Part of a small language model's weights: untied embeddings.
MLP neurons of a small language model. Each row is named by its layer, matrix (down: output weights) and neuron, and shows model dimensions 32-95. Each number is 50 + 15 x the weight over its row's rms, rounded and kept within 0 to 99. A neuron's up and down rows have the sign that makes its largest values positive.
A block is one neuron, or neurons of one layer that tend to fire together. After each block is what it responds to, as a language model described it from the Wikipedia text at the highest values.

L3.down83:59 45 38 25 26 42 33 61 65 47 44 46 43 67 35 75 45 39 34 46 28 52 48 48 39 50 25 44 47 44 35 19 45 56 52 40 53 45 00 11 56 58 49 29 65 53 52 42 64 67 45 46 64 39 56 75 50 39 38 44 53 44 88 35
L3.down137:45 38 62 35 63 52 63 33 27 57 55 39 38 48 83 52 47 53 52 52 43 54 47 31 34 77 54 36 66 67 53 68 42 59 45 59 35 99 00 26 79 99 57 43 79 36 43 58 68 47 42 64 46 58 31 61 63 42 45 50 43 53 44 50
L3.down273:57 60 40 29 59 54 61 49 35 60 44 27 72 53 35 60 43 28 64 38 55 45 38 51 63 35 53 31 24 62 41 58 41 72 27 76 36 42 79 40 83 59 35 59 47 82 51 41 23 49 29 65 49 68 74 69 14 34 11 53 80 62 57 58
L3.down447:53 66 40 46 67 50 47 47 38 55 48 59 21 46 64 64 42 50 52 40 49 66 76 31 41 39 38 43 32 40 55 73 43 39 54 39 54 56 40 34 52 62 38 37 58 51 26 25 46 53 49 48 45 61 46 45 48 33 37 39 53 43 71 38
L3.down478:49 44 53 59 67 30 42 56 31 26 56 41 67 16 50 61 76 49 40 56 63 46 56 53 49 58 40 17 43 52 42 32 44 46 49 51 46 52 28 45 51 81 30 40 32 42 30 19 60 79 56 45 28 48 52 40 73 56 55 55 48 44 23 25
L3.down522:68 74 51 59 45 48 22 61 62 57 72 33 51 38 44 31 60 56 31 79 79 63 52 49 59 59 78 51 46 28 54 72 51 35 30 49 50 64 30 38 30 61 56 69 43 37 42 13 51 43 41 46 35 47 29 59 70 33 66 55 33 41 33 50
L3.down614:61 34 48 38 67 60 44 43 20 57 43 51 49 72 97 72 54 35 40 50 45 38 34 65 44 55 39 31 75 46 42 42 57 37 42 53 66 81 00 20 61 53 58 34 33 54 54 53 45 61 60 46 29 57 36 51 27 45 30 20 42 61 59 42
L3.down652:39 43 69 16 58 60 52 38 29 50 65 54 53 48 67 54 62 39 40 54 34 46 38 38 56 73 52 37 64 70 63 46 48 39 46 75 39 99 00 37 69 99 59 46 64 42 53 52 55 44 36 71 32 45 30 55 56 59 48 28 37 46 51 54
L3.down659:43 37 63 34 37 53 61 43 50 58 55 58 48 26 62 38 64 44 51 49 58 49 60 35 33 78 50 51 67 52 51 42 50 31 56 52 34 99 00 60 84 87 61 38 77 46 38 41 54 59 67 64 24 56 31 54 51 40 43 39 55 58 56 45
L3.down684:50 53 57 46 77 47 63 63 41 39 52 59 36 49 42 78 47 42 77 68 64 33 49 37 49 36 67 30 70 53 76 39 63 60 38 50 41 36 21 48 31 40 61 63 40 62 32 53 38 37 51 74 54 27 41 70 61 57 32 62 19 59 35 60
L3.down785:47 67 13 71 49 83 58 18 70 67 40 79 38 49 31 55 59 41 73 49 61 72 42 46 24 45 43 37 73 53 47 60 60 79 59 23 41 52 77 43 30 49 40 52 29 31 34 31 56 30 39 63 56 52 17 72 80 53 53 51 37 38 53 20
L3.down792:58 48 51 55 53 63 49 36 63 13 47 60 44 56 54 51 66 40 74 49 45 39 21 54 48 51 41 31 35 37 74 51 52 74 36 77 42 49 00 29 54 45 44 57 59 43 49 44 62 33 34 40 30 53 65 21 48 53 39 38 21 43 37 45
L3.down808:85 35 79 33 58 52 48 46 38 39 25 50 42 66 54 43 49 37 33 59 46 47 54 77 61 76 39 44 64 52 65 26 56 54 35 48 47 47 00 47 49 49 36 54 63 44 49 35 43 48 56 37 65 64 23 73 61 49 19 52 58 54 25 48
L3.down812:64 80 21 87 46 51 57 53 69 69 53 47 17 54 31 27 68 58 70 57 25 53 57 57 53 27 31 15 60 60 46 81 65 51 30 28 55 45 88 46 39 82 40 63 35 30 39 39 51 33 63 58 75 39 58 77 46 60 33 55 46 41 33 72
L3.down902:42 51 89 26 74 80 48 66 60 35 52 45 50 56 29 50 72 56 56 72 61 57 33 53 68 32 58 56 64 48 39 70 40 61 53 56 57 57 57 37 38 65 72 49 57 42 66 26 78 53 49 57 19 65 36 80 46 62 44 25 34 52 31 51
L3.down1016:60 36 68 49 50 32 51 61 44 33 51 55 19 35 35 60 33 74 44 31 55 57 66 43 47 74 36 31 44 44 31 32 96 47 52 72 61 31 44 70 43 18 28 74 37 47 34 63 54 49 42 60 34 66 34 74 42 50 39 49 52 78 29 37
Responds to: Sentence-ending periods. Fires on sentence- or paragraph-final punctuation in Wikipedia prose, such as a period, period plus line break, or closing parenthesis, before the next sentence, heading or table cell.

L2.down34:46 61 56 61 27 30 62 72 61 40 63 29 39 45 83 40 34 37 54 64 56 45 57 69 56 52 38 88 31 07 71 17 40 46 67 49 41 50 39 89 28 73 51 58 54 56 55 48 19 41 27 57 44 54 57 60 51 43 41 45 49 33 51 57
Responds to: Clause-ending comma. Commas right after a completed noun phrase or clause in expository prose, before and, which, where, including, e.g. "Billboard 200 charts," "Deutsche Oper Berlin,".

L7.down194:49 29 52 56 55 45 55 69 51 40 67 39 46 59 57 69 60 63 57 48 21 57 58 29 41 51 43 59 53 10 28 70 39 68 44 58 64 62 52 51 68 48 80 53 28 39 60 36 48 30 73 28 31 27 61 43 80 34 73 69 60 71 58 70
L7.down406:52 50 47 74 44 72 54 70 63 62 50 41 47 37 33 28 48 30 68 69 21 40 53 30 48 58 50 46 59 45 63 53 80 46 57 53 35 67 14 66 50 54 59 52 46 47 61 51 57 59 39 44 67 25 51 51 63 53 60 61 60 52 74 49
L7.down501:67 46 08 61 13 58 80 48 32 68 51 44 46 51 67 41 51 22 75 44 51 26 82 56 67 56 56 57 51 37 47 39 56 52 53 56 64 64 28 42 43 63 59 62 55 61 52 51 37 36 37 50 48 36 54 68 50 49 67 42 54 72 50 15
L7.down824:60 47 57 56 46 64 36 84 39 41 74 41 54 64 61 49 53 36 38 55 42 61 57 47 54 49 48 69 18 33 37 75 46 46 77 45 23 59 10 81 69 56 60 53 50 45 60 58 46 37 70 34 36 35 29 37 60 53 61 34 57 40 42 32
Responds to: Career statistic numbers. Digits and number words giving counts in sports biographies, such as goals, games, innings or wins: scored five, 1|0 goals, 11|9 games.

L2.down620:47 40 44 30 29 49 50 52 53 39 55 43 82 69 59 80 39 66 41 41 63 56 51 63 42 29 72 48 52 46 75 54 55 25 59 40 54 28 54 47 34 49 71 69 47 34 55 78 50 41 59 57 53 36 52 61 43 45 46 48 66 67 75 41
Responds to: Clause-opening discourse connectives. Contrastive and temporal connectives opening a new clause or sentence, usually after a comma or period, such as however, although, but, when, after.

L2.down43:58 50 45 53 36 53 49 41 40 41 53 77 71 53 53 43 34 63 40 32 65 34 61 24 43 55 55 56 48 36 46 52 55 25 45 68 56 91 00 33 62 90 46 56 47 34 65 38 46 68 80 51 39 29 38 42 43 58 51 61 63 46 39 50
Responds to: Paragraph-ending punctuation. Sentence-final periods, closing parentheses or table-row bars that end a paragraph or section in Wikipedia prose, usually before a new heading or paragraph such as "==History==", "In August…", "The station…".

L3.down10:63 28 81 24 46 37 81 48 46 49 56 55 59 21 63 58 45 47 34 56 52 37 52 65 55 31 30 46 46 47 35 41 51 54 56 68 50 57 84 63 56 31 71 42 62 56 31 49 39 48 32 59 42 73 80 66 39 45 52 40 42 49 59 91
L3.down72:56 47 26 38 59 35 45 62 55 61 64 32 52 22 22 70 38 57 22 33 47 46 41 55 34 68 21 61 19 39 29 49 42 27 46 48 53 42 39 26 57 67 52 36 64 52 67 64 51 81 71 62 68 61 71 50 56 45 53 51 62 39 56 39
L3.down96:20 68 44 63 71 56 69 64 44 58 55 56 70 37 60 49 52 24 78 55 58 46 45 64 40 55 46 31 44 67 61 65 76 79 63 28 62 55 69 44 51 70 50 58 49 13 48 60 52 47 49 38 64 78 41 58 35 45 54 93 54 48 40 67
L3.down145:51 40 51 57 34 81 70 34 53 60 59 80 52 50 65 46 73 52 49 64 67 46 61 51 64 49 49 41 63 77 46 51 70 55 43 57 34 61 39 72 28 63 49 54 17 73 43 45 71 71 78 16 24 51 65 70 49 65 58 63 50 40 51 72
L3.down161:50 43 49 67 20 60 39 60 21 31 66 46 62 63 54 74 33 47 26 71 60 27 68 37 57 71 26 31 60 54 64 43 57 43 53 76 40 28 76 50 43 59 52 19 55 48 29 43 53 29 29 43 51 33 63 61 40 76 42 62 77 28 62 66
L3.down420:40 53 37 46 81 61 59 83 65 44 32 55 37 49 31 60 57 18 59 81 55 65 57 40 37 41 44 52 54 53 33 25 46 41 23 20 49 09 41 55 21 30 58 38 33 39 53 17 76 55 54 40 67 32 71 39 45 69 68 85 24 10 41 61
L3.down454:48 52 39 59 46 16 53 63 54 35 82 61 53 66 81 52 67 13 47 64 65 56 57 78 52 67 51 65 39 76 47 87 83 48 60 50 48 67 30 48 58 46 44 56 63 51 38 58 52 09 69 34 46 65 42 43 57 62 30 80 10 67 52 68
L3.down468:36 44 63 58 76 48 52 18 39 37 70 21 87 76 68 46 45 32 51 83 49 51 47 59 46 52 60 15 73 65 36 61 83 48 48 52 63 62 36 55 60 52 23 51 76 63 41 64 56 70 51 39 45 55 52 62 54 41 35 49 38 49 37 68
L3.down518:44 41 49 34 58 55 34 54 64 34 46 34 67 44 52 32 43 53 45 27 62 61 85 66 54 34 41 33 57 54 23 18 63 52 24 55 42 25 89 47 27 38 55 70 50 53 73 54 51 42 42 49 55 51 77 42 34 40 49 48 55 29 42 49
L3.down553:49 38 38 62 77 65 55 66 37 49 49 49 34 50 61 67 35 25 50 48 51 48 71 54 56 40 36 27 57 58 59 40 59 59 42 55 51 28 09 46 38 29 66 79 86 37 57 36 53 36 40 50 49 61 46 25 20 61 53 65 57 61 52 41
L3.down643:37 45 51 60 61 55 48 59 25 45 35 29 34 65 50 32 28 38 35 62 30 60 39 58 56 55 50 54 51 64 48 44 50 80 43 76 39 57 58 51 32 27 52 46 39 77 48 76 55 70 31 19 56 43 52 72 60 59 50 53 24 42 62 67
L3.down689:47 44 57 46 67 69 78 39 26 48 43 53 20 56 58 63 51 46 49 58 60 23 42 58 49 37 61 65 32 50 49 33 68 40 50 83 49 43 51 70 67 49 80 80 51 52 39 44 37 29 39 54 48 50 63 53 57 40 73 40 40 25 64 41
L3.down715:66 66 42 54 55 40 37 51 72 51 57 64 24 59 14 32 41 77 53 60 43 44 44 46 67 45 23 57 63 70 61 55 34 48 63 55 38 70 85 35 46 43 69 60 70 51 72 61 30 76 62 29 53 44 49 66 33 67 44 32 60 49 65 43
L3.down804:48 55 40 68 07 44 62 69 59 34 59 40 66 17 48 56 70 77 73 41 24 63 54 48 65 48 38 14 58 62 47 62 59 64 76 52 62 35 13 40 45 66 43 44 33 37 57 27 43 46 60 29 75 41 18 62 45 62 35 60 58 65 62 49
L3.down952:27 35 47 20 60 59 56 74 89 45 58 68 51 32 55 23 63 32 58 37 29 58 68 51 37 63 49 41 47 43 52 82 84 24 53 59 56 53 79 69 40 64 35 60 81 45 31 42 22 48 26 62 56 19 45 63 88 49 42 56 42 71 48 50
L3.down983:61 39 68 41 73 38 64 60 49 77 58 51 24 80 81 71 47 43 43 45 45 60 56 52 79 63 39 42 34 61 52 46 48 15 45 19 77 74 50 35 30 32 45 56 30 35 49 65 33 25 53 34 52 43 59 24 55 63 51 51 59 55 91 61
Responds to: Relative clause openers. Relative pronouns that, which and who opening a clause right after a noun or comma, e.g. "contaminants that", "funeral, which", "a stranger who".

L3.down114:43 56 68 30 47 39 38 59 43 50 46 39 68 55 29 48 69 46 34 54 83 32 65 63 51 62 76 91 49 35 35 69 66 56 67 38 41 43 61 51 51 60 37 58 60 53 43 60 63 34 60 54 44 64 45 36 75 53 56 41 42 33 52 18
L3.down153:54 35 59 35 03 41 66 70 43 71 56 35 44 72 44 52 69 52 50 33 33 62 23 54 36 24 39 18 53 27 51 41 62 60 42 58 71 62 64 26 38 51 43 29 44 47 39 68 43 39 59 24 55 73 67 35 73 51 38 50 45 65 40 59
L3.down218:53 27 48 55 68 47 55 36 34 42 76 58 58 14 46 57 38 57 52 30 36 60 20 29 56 51 64 44 30 39 30 44 22 55 45 48 61 70 31 71 53 46 52 62 30 56 35 64 33 49 60 65 72 46 71 59 33 54 58 60 59 45 38 64
L3.down219:67 75 30 43 54 50 29 66 35 42 70 58 69 46 29 40 43 26 48 50 92 28 32 81 31 29 59 41 43 51 45 40 46 37 40 52 46 68 65 44 35 57 40 36 52 44 71 56 60 59 53 46 45 53 62 43 28 35 50 63 38 38 46 77
L3.down247:46 29 76 63 62 45 59 60 27 69 31 45 58 43 67 58 35 39 55 47 55 33 54 32 49 58 43 30 45 46 47 50 62 58 62 60 62 27 82 62 43 79 85 47 56 53 71 26 39 53 56 41 60 39 15 62 38 46 41 43 10 41 58 20
L3.down270:17 38 68 23 44 49 51 10 32 30 64 45 45 58 77 43 27 78 63 79 54 53 34 43 44 51 60 69 50 50 56 85 40 55 30 39 54 85 54 67 45 68 63 46 28 78 83 59 53 25 39 32 63 52 65 32 43 44 33 33 69 55 43 54
L3.down271:57 81 64 49 62 54 58 56 54 50 80 42 40 45 54 69 16 77 20 59 58 58 43 54 38 53 57 62 35 53 56 45 78 52 62 61 54 47 60 49 59 49 87 86 56 50 10 52 29 54 43 31 58 35 51 53 25 57 57 36 41 56 45 43
L3.down323:49 48 47 27 57 41 55 42 52 25 37 66 48 74 51 28 46 63 51 43 60 37 50 49 56 42 43 67 47 79 53 33 71 44 59 72 59 58 46 50 54 63 60 64 38 46 49 65 57 53 65 59 54 43 40 67 23 49 49 50 16 52 62 49
L3.down380:44 39 24 37 64 43 48 43 16 49 66 32 27 87 63 62 42 64 45 57 70 40 12 79 72 63 40 39 25 58 65 70 15 40 43 54 53 52 19 55 34 27 61 45 64 48 62 25 40 44 44 38 57 46 43 70 51 60 50 38 55 54 48 70
L3.down531:37 74 42 41 32 58 49 26 46 52 51 53 52 43 43 20 36 66 45 42 78 51 27 64 55 27 71 41 00 42 35 82 49 86 44 37 49 44 37 43 35 55 69 26 60 63 51 48 34 19 59 36 65 43 65 40 74 61 54 55 27 50 66 14
L3.down645:50 60 49 47 36 52 56 63 50 54 45 54 53 48 58 54 54 29 53 47 74 72 63 58 66 57 61 70 74 48 43 52 70 40 43 33 69 65 61 80 37 74 37 54 58 51 69 50 33 44 13 31 27 27 66 37 60 75 57 48 34 43 42 26
L3.down750:41 21 25 27 70 30 48 47 62 45 53 61 48 63 46 66 36 55 38 55 81 60 65 63 31 54 58 74 38 55 37 39 52 49 57 50 66 32 21 35 58 61 48 34 26 70 42 68 57 22 41 55 45 65 74 45 67 52 38 54 65 45 47 48
L3.down855:52 54 38 43 27 41 65 56 71 66 24 53 56 57 28 67 41 64 32 57 54 34 34 40 27 65 44 76 45 25 58 38 58 61 31 40 71 59 44 32 62 55 59 42 38 59 27 87 48 45 52 66 47 69 56 66 61 58 72 59 35 86 36 63
L3.down957:62 51 46 53 55 47 66 32 28 59 45 65 29 60 42 42 76 46 70 33 43 32 49 38 53 83 20 46 69 67 61 57 54 68 82 37 52 70 51 56 32 53 51 42 37 49 23 43 79 66 31 63 67 76 50 42 39 37 59 53 60 47 43 70
L3.down991:49 28 58 38 18 63 35 50 58 60 51 49 31 71 77 47 30 88 56 55 83 56 53 60 80 21 71 41 08 34 50 58 60 82 55 50 63 54 50 37 42 49 56 31 54 67 71 70 35 59 32 22 55 39 24 31 48 56 38 31 71 58 45 11
L3.down1022:76 26 34 45 36 30 72 62 81 72 34 44 35 49 41 56 45 35 48 48 57 61 49 43 35 67 31 55 61 63 46 33 43 57 70 54 34 40 69 44 22 57 56 76 65 59 48 48 48 72 57 35 40 36 29 42 39 56 63 56 64 75 15 71
Responds to: Subordinate clause openers. Subordinating conjunctions that start a new clause, often after that, but, and or a sentence break, such as though, unless, while, when, because; weaker on prepositions like with, for, like.

L3.down100:69 71 50 49 53 70 51 72 58 58 70 62 62 40 57 79 59 62 42 53 41 44 38 68 31 31 30 42 65 51 33 54 56 64 33 68 27 53 36 55 24 58 41 58 63 48 49 70 66 58 37 69 72 67 67 43 56 60 28 61 54 59 46 44
L3.down261:47 65 39 10 65 58 64 55 22 32 48 47 45 37 50 41 30 68 42 39 13 67 47 45 37 42 44 61 59 61 40 65 34 32 79 77 34 29 53 54 54 13 49 66 47 50 62 44 97 52 42 49 65 47 34 29 56 72 49 28 21 46 50 53
L3.down274:36 76 74 60 62 57 75 65 48 45 34 42 31 49 73 29 71 23 62 66 37 14 43 49 49 20 30 34 51 56 79 62 32 62 65 50 17 52 72 56 39 40 74 28 50 45 56 56 43 26 38 54 57 40 46 55 71 55 50 59 66 62 42 65
L3.down311:65 44 39 72 34 42 70 54 72 38 47 55 56 45 65 41 76 27 60 40 52 34 44 69 53 63 53 17 56 49 65 73 62 57 49 49 32 37 81 49 71 37 74 45 62 39 63 62 34 21 62 63 31 71 63 75 67 34 50 42 29 49 49 44
L3.down314:48 58 54 40 28 41 53 48 13 44 64 28 58 59 64 07 47 35 26 47 42 45 43 66 35 53 58 38 28 53 90 46 56 40 40 59 60 69 26 59 74 45 60 43 67 34 20 67 64 29 51 56 19 39 57 46 56 53 59 62 49 67 39 28
L3.down391:72 51 73 60 30 77 51 40 21 49 57 67 44 27 71 63 58 46 49 55 56 29 43 29 20 63 36 72 45 55 46 44 51 60 49 37 58 77 54 60 30 43 58 57 37 49 36 31 60 44 57 38 68 05 32 68 52 63 45 62 64 39 59 62
L3.down425:37 60 61 42 40 50 65 50 32 50 43 47 31 58 59 20 55 39 40 49 30 60 43 59 62 57 46 60 36 59 46 54 32 32 44 50 77 89 51 49 39 60 57 37 52 54 76 69 49 60 24 61 68 44 47 75 45 65 63 44 46 55 55 47
L3.down550:27 52 55 53 74 54 29 44 65 35 69 49 49 46 45 59 87 17 45 46 72 42 39 64 28 51 56 83 44 31 60 57 42 59 71 59 42 94 15 34 42 52 44 34 25 57 36 35 19 42 42 58 23 58 53 38 63 46 54 40 42 27 52 38
L3.down552:59 57 36 77 70 64 48 52 65 55 19 77 33 56 57 40 13 50 46 64 53 57 65 45 41 53 52 57 45 59 39 33 42 49 75 45 35 66 74 52 47 46 45 50 34 60 17 58 56 26 59 76 52 54 51 37 70 46 54 84 38 16 71 77
L3.down620:54 68 50 40 58 57 48 68 48 35 27 40 47 67 42 57 50 26 34 55 76 68 38 70 79 48 69 39 65 60 45 60 38 64 44 33 79 39 99 74 53 29 41 39 62 39 36 73 22 62 54 64 71 63 62 83 47 49 74 46 79 64 42 34
L3.down672:56 56 53 78 52 48 50 42 35 29 39 49 80 15 60 24 56 51 73 46 56 49 54 29 40 39 58 44 51 49 59 45 46 31 43 47 50 60 58 38 35 69 67 39 50 29 51 40 45 32 50 45 32 26 44 97 58 64 36 28 35 53 57 73
L3.down696:04 50 35 71 28 47 41 72 31 67 50 55 56 86 58 62 47 63 70 39 38 47 80 58 39 35 53 74 63 50 72 83 32 37 27 64 51 32 55 35 49 64 45 49 47 58 54 50 42 36 61 61 55 53 59 43 30 76 35 51 64 71 55 65
L3.down741:55 71 38 31 82 65 59 50 58 61 37 85 61 44 54 50 50 47 76 42 57 52 49 47 43 52 47 46 26 52 57 61 19 45 43 68 56 54 65 62 52 56 41 58 62 44 65 38 33 34 50 62 69 45 37 45 55 55 63 36 32 70 54 38
L3.down758:30 32 64 66 38 54 34 56 33 54 64 29 51 52 64 38 68 43 45 55 35 55 83 49 69 92 35 45 34 44 38 53 72 54 56 37 47 68 64 50 50 45 69 68 64 49 63 37 47 47 51 56 38 55 40 79 47 27 59 57 40 43 27 49
L3.down885:48 66 60 32 37 65 69 29 43 49 51 43 72 68 68 60 67 30 73 63 39 34 46 60 59 49 38 63 64 64 57 64 36 48 42 34 30 56 16 32 83 50 73 84 36 44 58 73 45 92 55 53 25 32 45 55 50 59 36 52 36 58 62 53
L3.down1015:67 40 49 55 36 51 56 32 35 59 39 32 56 21 62 61 40 57 54 45 18 54 46 57 36 60 58 40 40 64 49 62 30 66 36 61 45 48 78 48 23 70 63 27 30 46 41 28 30 55 57 23 24 49 69 62 33 52 30 37 49 47 55 64
Responds to: Comma after phrase ends. Commas, sometimes and, before or a period, that close a noun phrase or clause, strongest between stacked adjectives, as in large, rounded and old, handle-less.

L7.down349:52 65 43 43 16 63 49 47 40 31 37 49 50 28 46 42 69 65 73 53 59 68 61 54 54 65 67 59 47 32 40 21 57 58 51 52 60 56 50 46 43 38 74 72 35 49 61 48 73 38 47 44 51 47 48 65 26 26 40 57 45 91 49 59
L7.down749:62 78 83 40 52 37 50 52 39 61 31 28 38 48 66 18 44 51 44 53 40 50 60 54 46 64 59 39 48 50 37 73 41 66 75 47 37 36 48 51 49 37 60 59 45 64 28 70 68 57 45 59 56 42 54 54 56 25 40 60 28 48 20 60
L7.down762:52 18 47 33 28 42 66 58 16 50 77 53 68 61 55 24 36 65 61 65 77 38 44 62 31 49 68 43 55 70 51 47 49 41 54 46 52 47 00 64 43 71 40 36 47 49 48 44 51 28 44 35 25 38 61 45 57 18 53 59 32 47 32 67
L7.down790:76 52 61 57 39 59 57 36 40 41 33 61 44 62 28 28 50 29 55 62 71 48 40 47 66 37 58 74 67 39 36 72 71 60 49 62 51 56 13 40 63 64 76 53 60 38 54 57 11 52 51 42 44 68 35 83 41 58 73 47 28 53 39 68
Responds to: Subject end before verb. The last token of a clause's subject right before its verb (poem, wall, this, which, that, it), plus modals like would and will.